config = dict(
    head_dim=32,
    attn_scale=0.177,
    init='uniform',
    init_std_down=0.0,
    lr_head=0.0074,
    schedule='wsd',
    decay_fraction=0.767,
    final_lr_fraction=0.0,
    doc_mask=True,
)
MLP neurons of a small language model. Each row is named by its layer, matrix (gate and up: input weights) and neuron, and shows model dimensions 64-159. Each number is 200 + 20 x the weight over its row's rms, rounded and kept within 0 to 999. A neuron's up and down rows have the sign that makes its largest values positive.
Before each neuron's rows, "fires in" lists the words (lower case) most often at its 100 highest values on Wikipedia text that the model never trained on.

fires in: "until", "before", "by", "between", "upon", "despite"
L4.gate336,206,227,203,226,226,221,198,195,228,192,182,173,233,225,207,228,188,198,205,204,213,199,200,204,183,214,203,224,196,184,211,228,217,209,237,236,195,209,216,186,208,208,223,208,236,173,180,234,208,184,189,203,221,201,221,206,208,205,242,198,205,212,220,223,201,193,185,179,186,177,194,196,204,201,199,206,191,190,178,210,219,172,236,238,187,196,175,202,204,160,154,183,228,256,207,136
L4.up336,228,197,206,224,180,205,164,205,187,189,199,159,249,193,198,250,232,192,252,198,215,185,188,201,216,207,195,205,208,168,196,199,198,209,198,208,188,210,209,193,200,224,178,163,207,195,190,192,210,184,177,193,197,217,220,227,223,206,218,213,201,203,202,219,205,196,196,205,223,191,225,178,184,223,204,187,214,195,220,196,220,174,196,239,181,219,161,227,158,173,195,211,219,213,234,161

fires in: "and", "with"
L4.gate137,208,207,209,197,165,165,176,186,178,171,202,185,172,214,183,220,233,206,188,225,193,211,209,203,214,188,174,179,213,188,223,172,229,163,171,185,173,195,170,218,225,165,226,178,160,201,201,201,189,231,183,202,205,201,188,225,182,191,256,145,224,196,189,219,226,190,227,159,233,199,215,194,196,168,212,206,201,213,235,197,196,219,228,185,206,208,201,168,231,188,187,179,201,178,186,162
L4.up137,229,197,223,206,206,200,223,205,202,205,198,173,175,215,213,223,173,193,219,223,202,206,200,197,183,205,176,229,170,204,238,166,204,210,172,215,194,216,203,200,137,179,186,191,209,217,199,206,187,194,222,212,208,200,223,222,188,166,172,254,201,200,213,235,239,239,191,215,192,181,189,186,188,169,165,202,201,204,202,192,187,222,204,203,189,234,193,199,179,216,193,197,199,173,201,200

fires in: "australia", "among", "along", "iraq", "iraqi", "original"
L4.gate303,224,224,220,203,190,201,159,198,208,226,224,187,203,225,219,200,164,174,221,196,170,205,181,173,185,217,145,236,205,177,195,198,204,197,210,198,175,211,190,197,202,189,178,243,175,173,204,216,212,194,226,195,160,181,205,196,201,180,195,203,211,170,207,194,202,188,221,191,186,205,221,200,195,195,216,208,178,187,209,251,177,202,180,197,203,186,223,223,181,195,193,225,235,207,188,205
L4.up303,191,189,208,190,205,211,165,225,201,192,224,212,178,226,201,224,203,185,201,170,189,204,198,218,198,222,203,208,202,235,178,222,207,188,179,214,192,209,222,177,211,178,238,202,196,204,179,208,232,196,218,234,219,225,216,204,170,189,231,156,195,198,202,244,178,186,207,217,209,200,186,224,198,209,232,177,190,184,153,212,198,202,198,210,209,165,216,210,197,211,169,237,204,199,206,201

fires in: "of", "southwest", "kingdom", "in", "south", "northwest"
L4.gate333,195,174,188,188,191,146,184,213,182,221,219,195,212,208,187,164,181,166,173,200,189,224,185,171,181,198,165,227,171,218,211,196,213,189,181,142,210,228,214,214,227,180,179,194,204,214,195,228,178,199,193,191,178,189,184,192,215,199,237,175,150,212,208,210,182,176,217,200,237,176,220,212,179,204,184,229,171,175,205,231,205,199,192,197,219,192,188,210,192,179,207,196,201,183,204,218
L4.up333,174,212,201,190,189,208,215,164,208,196,194,184,194,201,201,199,200,202,195,216,216,247,202,198,186,213,205,206,194,226,216,178,181,248,187,194,192,199,206,217,207,206,166,223,198,169,203,180,172,228,224,192,199,210,165,162,169,192,199,184,199,203,225,184,172,190,216,210,217,243,183,188,229,217,178,212,195,200,197,239,186,235,199,191,219,179,210,198,197,201,165,178,205,172,175,172

fires in: "while", "what", "stated", "there", "and"
L4.gate277,203,189,212,210,238,232,198,179,212,155,188,208,196,228,166,204,179,198,195,195,219,214,194,215,197,162,195,195,199,185,191,199,215,172,193,154,200,227,194,184,203,206,238,220,191,178,176,159,193,228,200,168,187,209,202,199,190,198,210,189,191,176,231,224,207,194,192,181,229,171,201,191,201,203,193,170,171,166,220,201,188,203,205,188,189,197,211,166,192,192,200,217,206,197,180,212
L4.up277,187,208,210,205,205,216,168,193,218,191,192,192,193,191,202,216,189,166,178,184,170,198,189,215,201,193,201,181,189,217,225,206,191,186,240,234,213,190,197,169,196,190,233,177,217,151,222,205,165,222,209,222,201,211,190,209,176,190,186,218,160,214,197,190,199,185,213,210,219,177,227,242,199,164,198,197,187,197,222,214,168,219,169,226,196,214,180,196,195,181,211,175,166,196,244,206

fires in: "this", "the", "these", "another", "there"
L4.gate382,221,225,233,218,167,201,192,212,181,195,197,218,183,215,201,207,191,238,206,199,178,191,205,177,245,205,188,211,223,212,191,190,188,201,186,180,231,182,180,192,199,249,216,203,179,189,158,187,172,208,207,217,164,221,198,200,143,190,202,192,239,178,185,212,191,180,183,189,227,194,209,179,195,188,193,201,225,185,216,195,191,212,211,209,157,242,183,162,195,186,196,195,237,190,188,217
L4.up382,197,236,205,204,216,203,204,200,217,203,208,197,203,220,205,199,177,184,195,223,187,188,217,192,212,201,200,243,240,228,162,219,242,188,204,198,221,189,213,232,211,238,178,249,176,197,182,230,188,185,207,208,180,200,171,198,192,218,194,198,234,193,222,221,223,213,167,214,235,190,180,184,181,203,209,197,216,184,209,187,174,195,188,190,224,188,179,195,229,187,188,203,192,176,182,208

fires in: "no", "another", "located", "liberal", "now", "the"
L4.gate80,178,191,181,221,172,208,207,205,194,197,178,190,247,205,212,180,210,201,176,185,211,238,191,187,208,190,199,193,211,229,198,227,180,201,229,163,198,202,212,204,187,196,198,196,203,200,183,223,184,238,189,200,194,170,214,229,221,201,194,221,211,194,207,217,187,206,210,187,156,168,176,211,226,233,169,208,197,214,210,197,173,200,186,197,225,227,194,211,197,178,156,184,178,183,214,209
L4.up80,186,178,189,214,183,182,222,196,196,170,216,237,203,209,227,168,181,182,224,212,164,184,181,165,205,172,211,198,194,200,189,207,216,174,213,184,231,181,229,209,137,201,205,198,202,213,187,161,236,178,161,218,195,176,216,219,226,183,189,198,217,182,191,197,156,210,201,221,199,207,194,208,213,185,184,203,220,193,215,210,176,233,186,235,221,147,184,221,225,154,205,206,204,172,207,157

fires in: "length", "private", "mitsui", "vs", "strength", "virginia"
L4.gate1,193,175,216,192,188,186,211,190,161,235,207,211,170,185,175,184,181,223,236,191,228,191,234,178,196,184,193,229,210,237,248,230,225,160,185,186,216,215,204,206,205,197,195,183,198,198,193,177,199,219,198,182,184,171,248,222,196,219,207,194,204,201,209,177,212,205,190,190,210,197,222,185,169,190,214,179,193,175,205,178,203,162,223,212,192,221,199,210,211,179,206,186,202,166,158,206
L4.up1,213,197,208,235,206,226,239,220,199,196,198,203,202,184,189,201,181,208,217,201,195,233,157,180,205,210,186,198,194,208,163,176,195,233,192,217,203,197,179,169,170,201,214,227,184,222,195,226,229,174,193,200,234,220,218,205,179,205,173,193,197,156,202,198,194,192,198,218,174,212,200,180,156,189,183,182,210,193,213,185,180,198,264,223,189,233,158,215,192,189,207,171,218,186,162,188

fires in: "and", "against", "again", "fij", "n"
L4.gate164,223,195,210,229,193,219,216,215,230,209,219,199,202,179,206,168,205,203,140,173,204,209,232,173,188,181,189,195,175,169,206,180,210,173,225,209,196,163,222,215,196,213,213,196,210,171,198,180,214,188,207,220,149,192,237,187,171,193,177,247,240,147,204,202,205,180,242,190,224,217,179,182,190,199,202,231,192,188,213,221,236,206,223,194,194,204,219,186,211,189,175,218,211,210,204,215
L4.up164,192,232,206,212,226,205,187,166,195,187,179,205,205,183,202,196,201,179,174,218,171,179,220,203,178,225,192,195,220,150,236,170,252,190,209,192,198,156,171,208,175,193,210,173,236,216,179,186,203,177,227,183,174,194,229,187,229,188,185,248,241,183,219,206,205,212,217,187,226,173,190,170,195,179,210,197,174,189,169,215,247,214,225,177,203,203,171,189,234,209,227,209,194,224,219,186

fires in: "1", "built", "building", "0", "2", "buy"
L4.gate245,199,187,200,203,201,224,201,226,199,182,209,166,238,198,200,203,224,192,185,161,207,185,197,189,197,195,200,215,172,180,208,196,178,182,185,234,170,213,194,211,212,198,205,209,237,191,191,231,204,224,244,168,192,209,188,186,177,201,190,183,170,224,176,158,199,244,188,203,194,155,193,193,201,224,194,186,233,200,195,196,206,199,222,230,198,211,186,187,214,181,216,208,209,211,218,201
L4.up245,199,206,200,202,198,223,220,194,182,218,211,263,221,216,211,188,196,177,209,204,196,232,203,189,155,229,196,215,189,179,208,182,184,219,216,189,223,195,220,235,204,164,186,160,198,231,230,221,154,205,221,190,209,234,180,202,253,200,183,185,166,212,165,195,199,191,217,185,207,181,180,206,182,190,220,212,213,222,186,200,194,205,207,199,186,200,183,198,179,208,163,220,175,246,195,209

fires in: "more", "much", "very", "rather", "less", "just"
L4.gate369,148,213,189,205,196,219,198,196,222,192,188,217,241,236,217,187,217,188,192,179,193,243,224,192,214,233,187,196,166,213,234,196,237,182,192,187,234,223,196,170,187,203,178,189,221,199,230,168,190,203,200,192,180,223,187,197,256,190,201,195,177,210,188,212,191,208,167,182,222,210,168,193,204,152,186,195,218,203,208,193,179,196,220,209,198,181,213,193,232,196,182,222,228,233,220,171
L4.up369,196,197,205,179,207,216,168,196,237,184,219,195,212,213,202,182,235,217,198,197,212,215,207,196,190,191,247,195,215,221,228,183,201,182,192,203,217,185,217,175,219,199,216,186,231,225,165,185,197,212,231,198,170,209,170,234,207,188,237,182,228,181,209,202,191,197,193,208,202,194,212,207,215,206,183,200,228,186,181,189,178,190,216,241,222,209,192,204,215,196,187,236,210,238,183,159

fires in: "of", "now", "however", "following", "third"
L4.gate360,201,212,212,203,212,243,209,190,212,166,186,175,189,164,200,206,193,182,192,202,237,192,200,188,223,210,222,208,176,209,208,186,189,196,172,182,195,239,218,196,235,170,185,222,208,190,201,220,195,173,211,220,193,237,176,160,190,180,185,192,207,205,199,219,196,182,160,216,243,195,198,249,178,196,214,195,226,181,201,207,249,208,165,186,196,177,220,210,181,197,216,226,204,232,196,209
L4.up360,180,186,221,216,184,218,176,222,212,190,224,192,184,218,200,202,211,222,215,198,163,191,189,224,196,223,216,156,214,219,205,182,188,181,207,193,186,215,146,222,222,194,217,186,193,205,203,203,188,185,200,191,215,207,184,208,235,201,204,213,211,169,185,222,190,251,142,185,209,177,207,209,196,216,206,204,192,200,177,207,218,176,226,216,188,198,191,173,188,229,189,166,214,186,207,232

fires in: "most", "later", "last", "also", "late"
L4.gate52,198,228,187,218,208,204,230,198,212,191,213,173,215,232,201,203,224,185,177,215,215,196,190,191,207,188,240,233,203,250,223,207,164,186,186,204,229,228,196,206,196,238,208,198,187,197,208,183,194,184,217,205,175,221,231,170,155,175,200,190,202,185,226,216,215,201,185,227,213,193,211,212,197,241,201,182,206,208,187,181,188,184,209,221,237,218,162,220,190,198,193,193,224,219,225,179
L4.up52,236,227,195,207,187,207,203,184,222,192,192,180,210,201,196,211,205,217,203,202,237,167,210,212,205,216,266,224,223,214,196,221,188,211,203,200,212,221,187,219,223,243,231,181,213,210,210,206,209,176,220,230,203,199,241,196,169,186,216,191,231,192,232,182,183,187,191,199,185,212,217,215,229,210,249,173,204,199,179,210,183,179,221,206,227,213,169,208,187,214,185,219,171,224,203,194

fires in: "between", "about", "along", "given", "from"
L4.gate93,229,202,211,189,194,201,158,206,215,238,223,203,209,198,199,226,209,197,219,178,211,167,191,206,173,192,213,193,210,183,223,194,221,211,193,208,209,213,228,195,205,197,180,203,160,217,227,216,221,219,204,201,200,211,238,188,171,222,214,199,192,254,170,219,173,204,176,175,190,205,202,215,172,192,217,210,161,206,207,229,209,211,174,192,207,194,191,192,176,218,228,206,193,206,196,185
L4.up93,205,222,203,211,220,219,187,212,165,211,222,230,226,209,181,192,178,204,221,187,213,166,182,199,199,170,191,212,241,193,182,182,227,192,209,205,232,239,224,168,219,167,169,220,189,203,188,173,199,183,208,187,216,206,179,185,205,223,217,194,203,232,213,203,171,199,184,214,176,196,203,235,210,220,212,205,219,213,199,185,212,191,202,193,210,205,158,209,206,200,178,186,211,214,178,156

fires in: "and", "between"
L4.gate294,251,181,212,174,194,225,203,192,219,176,224,204,182,236,165,196,191,204,210,236,212,206,218,171,216,174,182,222,204,191,194,239,215,206,180,200,191,206,212,197,178,212,240,217,190,182,173,179,211,187,195,203,239,205,184,189,215,211,236,210,204,219,208,199,168,222,178,205,201,230,187,191,242,212,192,217,190,203,176,184,227,213,218,205,204,174,217,173,191,192,183,204,201,185,179,170
L4.up294,217,217,185,221,178,206,213,214,187,184,218,183,163,216,201,219,202,205,189,209,212,168,199,204,239,236,164,204,122,224,163,223,217,178,204,203,168,199,196,210,206,193,183,219,235,197,171,176,185,223,201,200,198,190,225,205,200,198,230,212,182,195,185,221,217,199,206,229,214,203,174,183,222,169,227,205,216,192,196,213,193,202,227,178,218,231,205,238,202,187,201,197,177,164,194,223